{
  "num_hidden_layers": 11,
  "positions": "rope",
  "bias": "all",
  "init_std_o": 0.00692,
  "init_std_up": 0.0325,
  "init_std_down": 0.0049,
  "train_tokens": 129100000
}
MLP neurons of a small language model. Each row is named by its layer, matrix (up: input weights) and neuron, and shows model dimensions 64-159. Each number is 128 + 24 x the weight over its row's rms, rounded and kept within 0 to 255. Numbers have three digits each.
After each neuron's rows, "fires after" lists the tokens most often just before its 100 highest values on Wikipedia text that the model never trained on.

L6.up170:145161162142136134099072129158177112145128157115136123115144123173095106119139119140097129162133100130125151120137092169116156154096148152092111183106109090123150134147107123120097123112137121136127112147145119190126113108147126136164128145112086168132095152123096114113100166109147099085
fires after: " w", " W", " St", "w", " 6"

L8.up30:112132168117156091096163122117129129108158106131152118093110128116098150121127168155106141144125162114106143136060122119106127106190131109174159137134133133092106111119159120117112089145142118067110080140143102124158121126130173135112120130137163146124128131125107111120171165110136122146
fires after: " wh", "o", "ro", "u"

L7.up268:156163132147130140091139131117113099118153164153181111115148127098154128113170086129143101128150193140106122111111078166122128164174154093159086104128157117101130117115120087138106143135151155123141126107147123151140130108167114148123092095105127163110128141145148109148136162098116130114
fires after: "a", "h", "i", "u", "o", "ar"

L6.up81:144116121105119172132122118099151120062094122076138134148080115116120129138152138170115124145121124134138134085104116153148107135135125182116110097108148184062125113120156148122165115161116125156131139177132184104149130120162109128114171137186144106090122128116141117091131157126084101136
fires after: "e", "a", " al", "re", "ra", " e"

L8.up35:155162149117129132129105087092124103097158140103140129124175139152116116115168127098146133112136143141130129138107091111120154152149130163120086111123132111111092162144152135147128122135125159124115079118153105090162127128128140173118071121095148141109106139121157069141086105154170110161
fires after: " a", " m", " A", "o", " c", "c"

L8.up201:066149117140127130133140158095082157141105141127164121153103132146114157130081118160135104087096085169121092071109118103155132126110168143118129108118153114084213155120136111162118118109149115158141115134138112133102154164089104086094160118126121130137101132141117123189142111165161101124
fires after: "o", "ro", "e", "b", "ing"

L5.up29:113167131108125149154181139114139124146129114122119134141077130110136098097147091114146150124117144098167110142051132115146087143154102148139139155130136117148114141127098115137183120147092114093126153157100130108105112133084088144095142159092130110166124142133142113130135128173143116096
fires after: " n", " N", "i", "r", "al"

L7.up240:089157098128137090113116142076128135089128163134131120146141134144124155125149141152145161116133136134153135127132126136128152127094119121095121090159154107131150135156095120107097131118179096133158104162160149142148136120122105135152117091135127122121129123137163149147125161078155137082
fires after: "e", "o", "u", " de", "ch", "i"

L7.up340:144115092172124130102174102129150169124143116146133156129168099159075165127089139114111070131117079145125136168183100103115127128129112161079078112145133150143100143164135121161094100090135133163127136139140111152138140108116180149159110110139102131132110157145077118154138110115091140120
fires after: "o", " t", "e", "ro", " o", "he"

L8.up40:102113156148135080108107100121129107085158110074120072162131122134120137152114135111141114090136090146166135118178094135131166143086125105105152093152125089148075119106110124114140137114149166120163114109156150095147135132156113130149135165111148129163120141154119159117155113095180135170
fires after: " R", " N", "y", "er", " G", "k"

L5.up103:102115099146112127096139116082104143136143131126139108110103112105129194162134127136144156177107100141182132140127094132119122141104129126105136149152093122145161086131157122138131134157174126129094104122133142095162106131069129127150156098153186120137097120111137151115111107111076124137
fires after: "le", "re", " to", "n", "et", "ra"

L6.up87:162107126133153130110117122118143105100060135101100115130145125142123081170126118111108104153141031144149097110131119126101085109125141089174140139134097129159169136139120130122116125087165123120130095155165126158147144125136168150127129108107157140110139147114106144101087128108150115135
fires after: "en", "l", "or", "r", "h"

L6.up355:132133098195125160168130126134104100111080135148117174163120131092108117123088099106126124123127161142071093084095125134110111106150081161137175123119110129104125142135151139108121125139117153131150167168109123119129139143112120067126148116135128078094160142145157131115114113132127136153
fires after: "===", "==", "f"

L8.up277:120146162129141127126109166094162148115161109131091168122131119140113174098139156117150101130156119128145116124142152142099110114090174112129122152108114098099143147123152130124112111098125112151159148154104142154162140105140092137149159133091148149184094136121124112131131098129135066145
fires after: " w", " is", "o", " was", " f", "w"

L5.up100:135099114099110083134104127142158093114109103114133128137134093132124128120108109136138133139105143156106143161119126123152149129094112059119150129174178111114197146131157185098111132066167133133116099104106122106134155136149108119148133105157130088114137119116134145137104106133109138089
fires after: "l", " p", "r", "d", " R"

L7.up100:146143135126101141134072133075120180114133121124169161143138177140146121121107130172115145097148152133136098106083152101075189117137075107104162153109127134135124114145129098102122127100120114161129115151125144161125110139130127140077140118155173175111130137138173077127132138149154117134
fires after: "v", "r", "l", "ot", " ", "ul"

L7.up380:094070098150126090135123106194103101078179161156147134111126151120126115145139096115098112124132132135124126120148117117104177140111094134151116171084143143115131108113115100120138131116159091116151107104120141121120149133149161132131102162145153138115150133153142143144140074128151119140
fires after: "ep", "ver", "ol", " G", "c", " R"

L6.up345:133145155112111147108110157157115129134089058161109123082117168115173126125125114136113085137164107131168125105121121107095116098131107133135123119126127116153175108069143146144123128107113147121169074154147130167097134093123129127157141126153130120105098152107092139108079113150185127103
fires after: " 19", "ar", "am", " b", "b", "id"

L7.up66:148141139122139196116133123110161096160149092101133138152121121108098105134122103114120142109108146163111168115090083119189071165136132063116087145114138124093119157127151129147154128133130139113121147150174127118129106109171134123111132138122142137146152139146143096121076099140157107141
fires after: " s", "e", "i", "il", " g"

L6.up30:155138159103094164125138146123174085118169138089137140132146102136137090134176165108114172114138127152095116114146119115119116137105091148100167126125163137135176125099130161130179146146063146127083152118165134107155102145135111135099109111150150119085106121140113127072095162125099146128
fires after: "on", " on", " an", "n", "al"

L5.up215:094108138153097128121133087082100110105112128098143112126113127149121150135170161107154130158164108120187094158129084131130159138126108104162150139154114144126157151091113130152116176109157113162149168171115149114121167136151114130112081138104121105146121110121134095105123096094140121094
fires after: "m", " m", " M", "ow"

L8.up215:122160137074120150110150100116099135060156116100117150149112110119123165128141118104115150159129116134134172103107142113171134109128123110102127162119130095177099107155094137147120101107116109077128105114112098126119136127129127103141122137135133125121115109119111165144153161150152115156
fires after: " ", "er", "t", "ic", "v", "ov"

L8.up86:120150124105077120147118131129136177147083138155087081120156152118137137124152125124127137121127114145139179103135081109154155116093118152147161148133168162121106133111137146123120170109132116094132146100117128115069135146091079123137116117120154134115181135102109145150126133107089082122
fires after: " p", "y", "at", "et", "ear", "P"

L6.up315:145110077133098127169120079105188096112116132109151105142131156101154140141129150115149110133113149159157108150143100122148102109130115149163114128099146145142101069133103110133110106155172143151150125134175095137095138108106145107116083093142120120142122165108122109169083141119131099127
fires after: "s", " W", " t", "t", ","

L6.up154:107140140133104106099096119106139135096097156119140118161109109121123127145137135100117087147130158187132140173157130069081115134111124182126144128089130153117075100129136160150098087093137119149107097152118164139120131139138139143153117133173155134103134116131178124090095120110139153081
fires after: "e", " h", "re", " wh", "u"

L7.up218:107171140125118117151149114137188125109115120179159140126128114119140129174155138117121131140139135143090128144110102124108088164113143141119120156152051156102118115153127192193131171127139139092097125128134133153154101124139132132093112090171154123151170108140128103104067142145147127129
fires after: " b", " ", "o", "b", " w"

L5.up194:098140155128134169130142130146156151119127113164119146108048126148130142103109086141113075139104135133126122160119147133156133111090120105120128096103098144134136162142163117103134125100114179138192136119115127117112175153075161116094164163152134124145164121110136132130120088138105165155
fires after: " 19", "19", "f", "|", "2"

L6.up37:136144161146124125118119096123100099091136140103118133128150126119121123117103105088129152155133136124135101104154114124146154079150166111113117147152123110122105071197148146095103153124141112101141153136155094106131141141132126099112161170113142114149147132133121108098108130109127114176
fires after: " ", "ot", "o", " (", "t", "e"

L5.up172:103144075155107160121153114137151107115139156089108129109119100146105154127111107115132156145134143080121152155146131120128134114150145125136103138112153142075181140096118125127085097112086107143122155105116132092121170093127153127114127131135119151103153117166110114108109126140130151143
fires after: "\n", " E", " re", "re"

L5.up309:127131114134127140094157124136160110139158142165158122115133176123119142107145164132148111125110119114113178160120147150143139131143121137091129174109142103130135110164138134158137113099153149147101117150089123151120168112120161140140126117111144160136116119070106158137157114116105138158
fires after: " W", "h", "l", "m", "w"

L6.up19:132127098106133122142131113096146133100090162147133123115117117176108186131124116106089129112116097180137111089120143161151142106116128163118099156166132139131105114175117100134097126181160130102110126127121098107131089138113139098128152151146204107099131114054160118135129122155115154170
fires after: "e", "c", " o", " to", "re"

L6.up40:125133119134125155177156141106123147120123157149144097137164093084139135109151113134133150141138113158122117112138141133141081116175101115125122109117148150139146140111101108103118121126116175139120144090121113170109123135101116123099144134125097126151129140110153077126080204124133136149
fires after: "e", "on", "y", "il", "it", "at"

L7.up246:115150116109100144116104105125174155135141117088149073100144067151141160133129117133167186153158087090163125111156104127110139105123127139127133122168092147133115137119116144127127121122136136119152133145142118066134146110085133129129143134098122081140155134161128156138141168145149123116
fires after: "d", "e", "on", "r", "n", " con"

L5.up359:123159099143132121119119120116126111184117097138119108127128147134125139151103109124107103089129140117115128134087106091081164088138183123138142130149135150176144128097135132139143107153128186144126130148112126137131149144093070102136147133137127153146146118117138156097112126099135149139
fires after: "at", "B", " 201", "ed", "d", " B"

L5.up131:108128132120135123191112117105137162128132110102067099134113132142130149106121124094123126138086140144078158106098121157135117162105136155089155152129150155119114075126138164138094155137113146125131133143062092112104095129113085151113159124148126113091141124128123114068107170084098127150
fires after: " a", "is", " the", " p", "at"

L6.up52:086092145131121111110139176133143103100152142131164143112130157103122115139133124108090133099170139077105122169147124104108115169135141096179079102129144107131134135126148128138166114134171153128169137074150112120180151128175124123110129139141113137123115133107092114121166104087129137138
fires after: "r", "u", " 2", "n", "i"

L7.up274:118128123128132129093079141122127085158102099117111133107137132123124127122084134160145119098134116154112109154156072116096131159174137159151124138130138144136117108140110112117123170175132144105146138166103141114140154092150103176127132124118109146138129132136121111136113155090190130120
fires after: "g", " an", " 8", " k", " "

L7.up236:142110132115132123121153157116136135129125132092077114146137134123090134143107130134123131164142107149158154108099124120094129169160109105114109153105158156156119145131126160100131115099108115109132122102109119095165131127113119117118122108094128088092139162123141148112118047180140180118
fires after: "t", " 1", " e", "b", " with"

L5.up260:127126137103129123140138157148117121130132137093146127150167136134132102084116141125159142139134115138148125165150118158116136131085160104128115141138142146130098121117091134124139142093157211132109160129079115099114105097120113062135122127110085122131123135148113161100119156126157132111
fires after: "d", "v", "st", "ist", " t"

L7.up188:125123121109173110135147123158119082084115118100122135174117143109064126101114079199150132083127110123156155121128141161150123166127096132135128142100098126177088129153135127123143133097137081140107155145090137129099110108132185154179139087134091120119117136107138068124116105121170157119
fires after: "n", "z", "t", "r", "st"

L7.up290:103123107108135131133107103118106144103141099094114138084179134150145130113151128077097154130116139117124164126091099116096119153109111151118164183141115134158133096120128130162109180096118165101089105123139129130136152143174128151132174119158144117150135150159106132135102124095122085115
fires after: "y", " a", "ul", " A", "-", "s"

L7.up282:126115148135124124088140106079163112160136113119131124072129081096140142150111077112119121161110142088099131135148167080105132177174170151112145119112108154151139122122166160163076116144111134108165160137144086129155098146170142138121098137110121127150141122109097110114122117148087120119
fires after: "ar", " b", "al", "b"

L5.up44:106108115108141181140134120095116163118117085173160101151138074098116134128167108124139092104103125095092158108101151094112125137097115147154089188127140122188138109083093173125134141118090190129167147135096136163160111134144111145107118143100136146130148167107085120144125119137160174073
fires after: "al", "ar", " A", "il", "c", "oun"

L6.up21:139148085130139121131163161114177070140130124155125121121108123117132117134096167121119133123115119136133089125163178141083171152089110131153134134125126130146126104121112116125135138123134120127117116132156155092110098185167089183131137123093111137136111109141124142048139120115126112131
fires after: " a", " A", "am", " pro", " the", " st"

L6.up226:121073085109165132154126130153119101165160157115138161130093106140094103100111147099115132129162084158149176128114117110125126087106160086180153111135160144119128126114137121141160085112118120086074161167125170130130106140110104159138123143118123154138118089126116133113145107122125168145
fires after: "art", " I", " G", "ver", " N"

L6.up50:155165101105086114125142140070115129083145119108159145135155076168122153174131101112193133129102101147180103121125133137168103149109103098136148114195133142141164113138144135147131135146138123066116156112142107158162124174117100122140119115161144142113118099139109124141146152119123137153
fires after: " E", " c", " C", "l", " "

L5.up40:143110098108132119111126125113109150132102108132079117112123129122116153158125151088133088160113112087134128111075121145092130114136160133105105092121148162061102132163086131116094124148156119148135167151092147124106151136107154159126164122114134151131097137099152110153109163150164136153
fires after: "e", " re", "b", " a", " se", " A"

L8.up245:080151138159091139142187127054137156105128142123122084108168162112121125085121128100109108126114120129156132086153166130159110131081100136148099119133132153132143126125181148152145174128131121162124131121083110104100157147138114126135149103113133136111150152132116101086123110140069116141
fires after: "p", " is", "t", "at", "it"

L8.up210:111106135151101180145154124082156114089128126153084146165129124131109149097101150095140138152098139102154083107160127109096150079131166170124108136151126121160133127121105102076152131086122159143116160096133185133105160124186115088144121116123154159116108170149130126132149143156162096143
fires after: " was", "ar", " M", " is", "ill"

L5.up333:135131072141195104142159092141105112125136107145132095132124101138098177083129159108188119129115074099141153128130128136114123163119114143155094119130131114152148105126136128103145160151141151133115179160123072159124144111137111171126153105125107106104188142143118149126125130095112121145
fires after: "O", " O", "I", "or", "m"

L6.up156:111091120118073094133092149128148115093107119153112115140165108089131149145132167112118103092132144125130114135136134108146121147084144126118170136205144155108091111164141171126130102095118140133124135075142117153112132112109104103137189123190099116131147147130100164125130102147128168111
fires after: "l", "t", " E", "r", "n", "im"

L6.up233:071123140104124129137183137129124137114153145102130097114095067096085126144110070144152136113110095127140150089119092147208088082125081192141109163130161128082091112109110141099101134155139147103113123122101093120103130127099143157115117163106107133119146108154131134151135116138164133124
fires after: " A", " D", "d", " d", " h", "e"

L6.up272:143122119116181111147144152086127126100160121115074147139136094126116127134174105103132129114183105091131135111131141099112139139100120113138113106126128129089145096133138126127144098139119118110088130125112165123061162153088165142120106132190141152174123165134112125106112137165150134178
fires after: " c", " p", " s", " C", "p", "s"

L6.up132:085133138134098145137139155090097141128143103103148129132117125099124085119134101149111139150141091117090128142137180140099095137138157113151115129133147155144132121134130119153157081152098152120153143100122155142139146089143149125101167128104075131163094164131138154133121146098126181120
fires after: "n", "oc", "d", "ar", "a", "r"

L6.up278:104113126109122153096139106158126166141132133079099154143109121150117121134136124132141104109131127128130174114097134127138114163151145129107137104115188106108117138091063141155127141142173144164148170124129104139156193070103131149110108161139119086104110112115150135156110175090101151091
fires after: " D", " d", "in", "id"

L7.up90:129130092084128147155119120157139116107129128110106191085138110134159111068119106117117141146140134145171144181083124126069134140119134121139148121150182077124107154107121131143120086138172104155113146100128151109138108137164136170139151157094087130120117128123120144149071138113133115157
fires after: " p", " r", "m", " se", "en", "p"

L6.up190:138124124127110113104126133126168087143129095131071121080124128142127139147107139140134098080140130095116143149121103133089144116148117129167121157148125168117130152117114107116119128126129098115100122162119107116102145143159135138142139117119141115152133132143116153141097113160142167108
fires after: "em", "r", " b", " k", " C", " "

L6.up152:095118135106119124133123109137120111148103134102121129130151146139159121126152109071107138164172121122080148108145126148104130146149114154128170146166122115136099103136115099107121125126152104067095121157135146110142065107144123174117087132111148104131127085143114134122114163107087092156
fires after: " a", " A"

L5.up280:097101117105134094140171152168167130122116069117139126147099118122103146135060189096108121097120124150146129127130135124119137097108154127132117152126166121147128158083118121134137159132170131105132135167178094143101115188144109129141153131115111152133128109131145163107132127150090090126
fires after: " the", "ter", " The", " 19", " In", "est"

L8.up125:117120153142096103120129118135102107083109128145112150141092100151087147081121157115136142145133126128199143138128110096085122101146170139104068111129122160197109145138112127131129157126174137171136120149119167134146124090107160122118161165087174125136119120127136156077145151156144087120
fires after: "ub", "m", "ch", "er", "as", "h"

L6.up332:119132104113093143102169154148183122169109163135146138111123100102158106077110137160135094113151093133083133113135147136123154146170137086137159130123160102097154116153087135116133118123134131130109108095145062098117159147078109130119127116093149148101112123132135142164138105196106163157
fires after: "l", "h", "ing", "y", " Y"

L5.up232:129183150146083120161138147149141119091079142137097095124213146117132105095142094088128130147116123159110146121165108149156141119144124187131099150099136147138103127140136101132094144104113114131115114134140131143123097150125113137129177157102109125123110153101087099130100126090119132118
fires after: "e", "o", "or", "y"

L7.up67:172120128131072171120106122129117175110075118149119168095120135142148129137101156119137149146133097106117131153089090113127119132105143157124111102115128135121107180121090133122103093145128081124155105136116169135142188144099108100096129163163125115125114140156121117107122167139161126125
fires after: " D", "e", " re", " con", " H", "ch"

L7.up234:094100145121218126106132113169124117138171105139126095115104138124091100097149156142113134129127169143136149146130065113138101144101128121142099133099124134129145140145137134144173111146183107126125143127136140160130098133152124101130169107113114142045082116101116114132117142103100130118
fires after: "ub", "t", "is", "T", " g", "r"

L7.up297:143126109110096115142134139166156122138114112117138131108108119146147157115202134147150099130136158120081153098180123155120128134128121116113143138140134150111155111105083093139125179159112131134085131159088115124126126089137129089198148166099133117158150125079123122125096118129102137155
fires after: " f", "1", "f", "n", "20", "am"

L5.up154:082127125095122120143155097116154122140130110101126107150110123160106146149151166124166109156102142121102104116133121107121133102137137184121160103110119133137106105128115105126094144142142135084118100129162104142148173133135119146167085102169164136165108083128132137116147123134111100138
fires after: " the", " The", " H", "-", " ", " h"

L8.up292:101148146122148141164149157178106155134096115134157147137134135147157145161109103151122142140137139124138065098132152124134132126147101134152170138098113191171105111101168194117152159100134151134121102131100158140121154119146101115078131145108113128105127151172111138135107134172138104125
fires after: "h", "b", "th", "t", "e", "am"

L8.up297:119119123094136132136172112103127098104108108152150103139145144107118110132182111164136103155135117144115118175112113132124132107092126165173117125120126076106086117104136115167134118141126132155128119149138137155102131099158119157140105137152115137148081157145152097107164154135178137136
fires after: " the", " A", " a", "ew", " H", " B"

L7.up241:117150104122150112106139132063112161166135122119097100132104155111097141146107122106131114158121119082148131125109118119122113055092123118135125138129102132112137102096167144181121162142158106063083100137137138100100156115106172105122137149144125112112136149102072146141145114108145168102
fires after: "th", "u", "o", " l", "7", "3"

L6.up41:147143139114068159128180124146163128175120169119127139147104168132111128116103131157126105142106119135108132117153079144131114143146127216109102143148140153177142120103143134124136150152125127141109141093141107139164160145102107140151149138132107123095106097121114104107147142138110137137
fires after: " the", " The", " I", "on", " O"

L5.up344:137121084127076181129147158104123094174131140107168117114151181112150118160122096081148153108093112105128167141107132114102104119155106140225146107118107121113125131118102135142135159129117138099143144124155148094102112130112141104107135123172147149159137115136156168146102131094116123101
fires after: "i", "o", "r", "h", "at", " th"

L6.up167:125096146126143115139118114114103117137120127110094147118103174141139109125135100126113106100117134109140157137115158137113068154121125123165142109135108107150139157092161138142163097148155130182143152165147137121139151111085106131113162149115110106130113139149146137108131138119146099096
fires after: "r", "ct", "oc", "at", "ol", "or"

L6.up380:139163149153143165103132165110127089129127155096120125174107144116123098136135139108121130120080149095147113102117109134106143155126159126126118134154076127105123123119085156163122151082127120115132095133139122151128118055095130142153108126147156134140127112174114172125062118166139094103
fires after: "h", " V", "l", "V", " v", " l"

L8.up246:148127121165115121136130135123112143169134103084110140137108173095118093157152105102118074106134126134089126147086146120130139110134121100141136117152184131142140113104093168132131110146156132153112123178102118120125172149140117104145122132091126166138082132103162076131128107165115158162
fires after: " D", " d", " K", "le", " of"

L6.up287:127166106123137137162125075106110106117108085157131149128117150105146160085102183094118131103114118134154148133130119164080087153132135120149059141130147119163084115181125152139101101136158132170148124112149137162142083121159150115154111135107139137102156131115145113136136093151135156155
fires after: " o", " a", "o", "c"

L6.up108:137069141142116128136107120129137161129135125136099180138111119124132119109110106104172135106125083134124103152150127093115120104090183125144146135084143134116125111144130138140167122111135155117137140146071154148071117119100099135112092161126125167166113127133094163155080103093097161117
fires after: " s", "ent", "p", "ct", " O", "as"

L5.up1:120150125119088131127117111169147148132127113127137122119178101117123087127124162116105127161157161117092120117150113126100094123087115163100089131125153112090158128121137136150141149087130085131142102140124126113188111095089148117117129132135131109164121132193119084160093137106142168199
fires after: " s", " (", "un", " w", " ", " f"

L8.up268:098120076138126183129105177135141091168096142077109106079151127119110120136121148117105147109110151102134150127171140095122095131128150116148131165083114139108155167132114120158117096141099141136126157149129127124115137099170131131102180131080123142111102151109140143084138104109092140158
fires after: " A", "p", " pro", " b", "ro"

L8.up284:118152126140160143124142099137120147117131121092134143111127084106127114116130112105147058117142109171103154151124099154145106107153097079118101121136115143094131141109154145105092139144106144125161189153142106140078140130100165086096138149147139129122173136191093136112120141104190123149
fires after: " |", "g", "i", "f", "u", " f"

L6.up324:193111130111147126128117162102126138086104130132122120136128088109099147148123073108136174077061061132150136122156136101128143104122154169141127183132106140153140124136129124106122177129087141134140142107124116098111153127128150102152183095088190128158116118197106110117109130118135110151
fires after: "an", "ol", "n", "c", "w", "g"

L5.up2:109106103101133170115087145133149169118141118140105142127096112143087146129174111148116104135160120149125094107130087162103130151145118135076163141142110099095107167076119129096098143126133105147119117162098116107130139105110116121129143126150120092096117123147132099107102149136119166139
fires after: "ro", "-", " pro", " ", " n", " e"

L8.up29:131106125154127142121104098120169178105116083100085141145098142127149140139119065109122128150125119117105101141171102135137100096111186191157147139085159112105121165131106147144114184143199102139140135133140103114096096146084152165102136140132112180156106126140102113116113127145119136098
fires after: " c", " d", " C", " a", " A", " D"

L8.up174:125123127160119111138109122137100090108101145129120152139144149132106119116093170151112149123105164155096135121192122150142145135141149144118103107160164124126112132095093117147086147071140183129103116088106129116168157138130143101129112130088108154093119131176116134113119173123118108143
fires after: "o", " st", "h", "n", "ent", " d"

L5.up279:144109171145135127168150158112116153144120143100131137094093142125141124121136142115075158134107114093119126102118115076147117120149134127116149102126157134127152107097122137148126145169131145077109108109060108136138154123136116164124113134146166123170091176154085121084145165121136140125
fires after: "al", "ian", " ", "ent", "on", " or"

L5.up208:151126111136126114113123106106159107139122072120128147131169129078087124100132147116125102108115095165103198152142087104097138144141152158142137107177167117143132102143156136118147104126137148162128138112145108128207120105071125169126141139142151141136142128127157138145126193096144171136
fires after: "O", " O", "om", " m", " for", "as"

L5.up125:159125135163138153117072117139120139082130116136092100087102163101119120119172122105102145125089085148107147146119125118151155136141114156074168168152153126141143134135114147146118188093113133143128141099131110176121109131115126141097139123108086131186136103119102142116107135109073114128
fires after: "as", "ar", "ol", "an", "in", "it"

L6.up339:137123111108099112148143113145089157088057120117118180131127119155113092109095186121108114118123137132134154168113137141131149140108136168144084105118135123158155113143131111109106119113130155115138110167128173143136116163134166124168115118125136125111122121116129143132085146117150159149
fires after: " p", " se", "e", "p", "ers", "es"

L6.up199:157089143095130102128146140133142115121120099095131109152118141118128157113188134116173178137075106113140132150135134104139110113144137104149193131072159145144084148101176174155108135108116080127121124148122127087136145133139122129138142097127083113092119155120139112115146143137102161144
fires after: " M", " 1", " R", " S", "l", " L"

L7.up343:129164128146145142110181109147167169132116133156106105136115109144126105102114141126133118109120166143103159132075136081150083133109090081140101078146129124127151171110098110132115129136153100141112127145150141123095192111158115119109150141128100119094162104114110114119134147136136183134
fires after: "er", "or", "ist", "c", "ec"

L7.up125:095136125127098134127140159116090150139123133124133145129126158133092133136130122093111125134106149077132133128127089142146126144177166086112152176122091142133151141106137121157118123131131153132116088126107136206138125147110107172166102120112124143137135136117146144121138133105082083141
fires after: "p", " w", "w", " m", " W", " B"

L6.up102:168112107119096142128121085139104094150140113158123116156129102122114110080104125129160124143129130137078129121131134128116110199154144158150149151138108115117145068132153133060181120128125123150121116121154121161109154123087106135101149110082100109140163097124126159168132123150119201159
fires after: "d", "ol", "rom", "ian", "ec", "es"

L6.up16:106144158146124139137116121144123129108165123165131134154065139138141142100091146129111176134117104135110104163111124115123151163106123159111130147167112086117116130146130152115151147119159081126092112206141110107156140133107163118167138076091105097140136108155149091131141073096129140137
fires after: "ol", "le", " to", " s", "ri", " in"

L5.up74:079135144176134160147099125099131155150105122116109115124147121135159124125108132104171124162141129088135141120118158116103146130080125081165141122105078154135097160139105105099132116145120149155127138156124173137117120135103104119112142121137099144122158121174149139085103150142079124121
fires after: "r", "ed", "t", "at", "e", " t"

L6.up292:171159129132110130143091100115175154156149101172140137099161104171135128098144084124140159133130141122166103133126134121093145109097138146084146085116110123156159102107099139099137116089131140149134080121142131088119135105067139130094133122115105106173152103133134129131095090101128142109
fires after: "ec", "an", " s", "ol", " con", "en"

L5.up30:093131127129159129194146112109110125143148113141136129126126144121055122194144150145106088097151125145081132103123143121082178124136095097119178118128123141091100120112142142111143160097131134159111124163105089145158074168125088124133091145137098155107147120112126176150148169103153098123
fires after: "g", "l", "at", "c", " ", "en"

L5.up256:163107154116183125174170169123156156130115112157137107146115163150086110130155156129084112113128149132107097142138123149151119140117135098130139116098136094107163077140145090139142145128120145111134128141119103172153165141100146140121121158123120137133125143125111128089104178114142130160
fires after: " s", ".", "ro", "es", "3"

L8.up224:132143109107132111155136121116099108108175167090136148151119188144147119118088149122119121114151126175116164144153092136123128135075116106119135152090190147127087131106152124145132130092136138138093114131108078112135140148092162159145163109095114133089109087079104162104116117090135151110
fires after: " M", "|", "20", " D", "p", "er"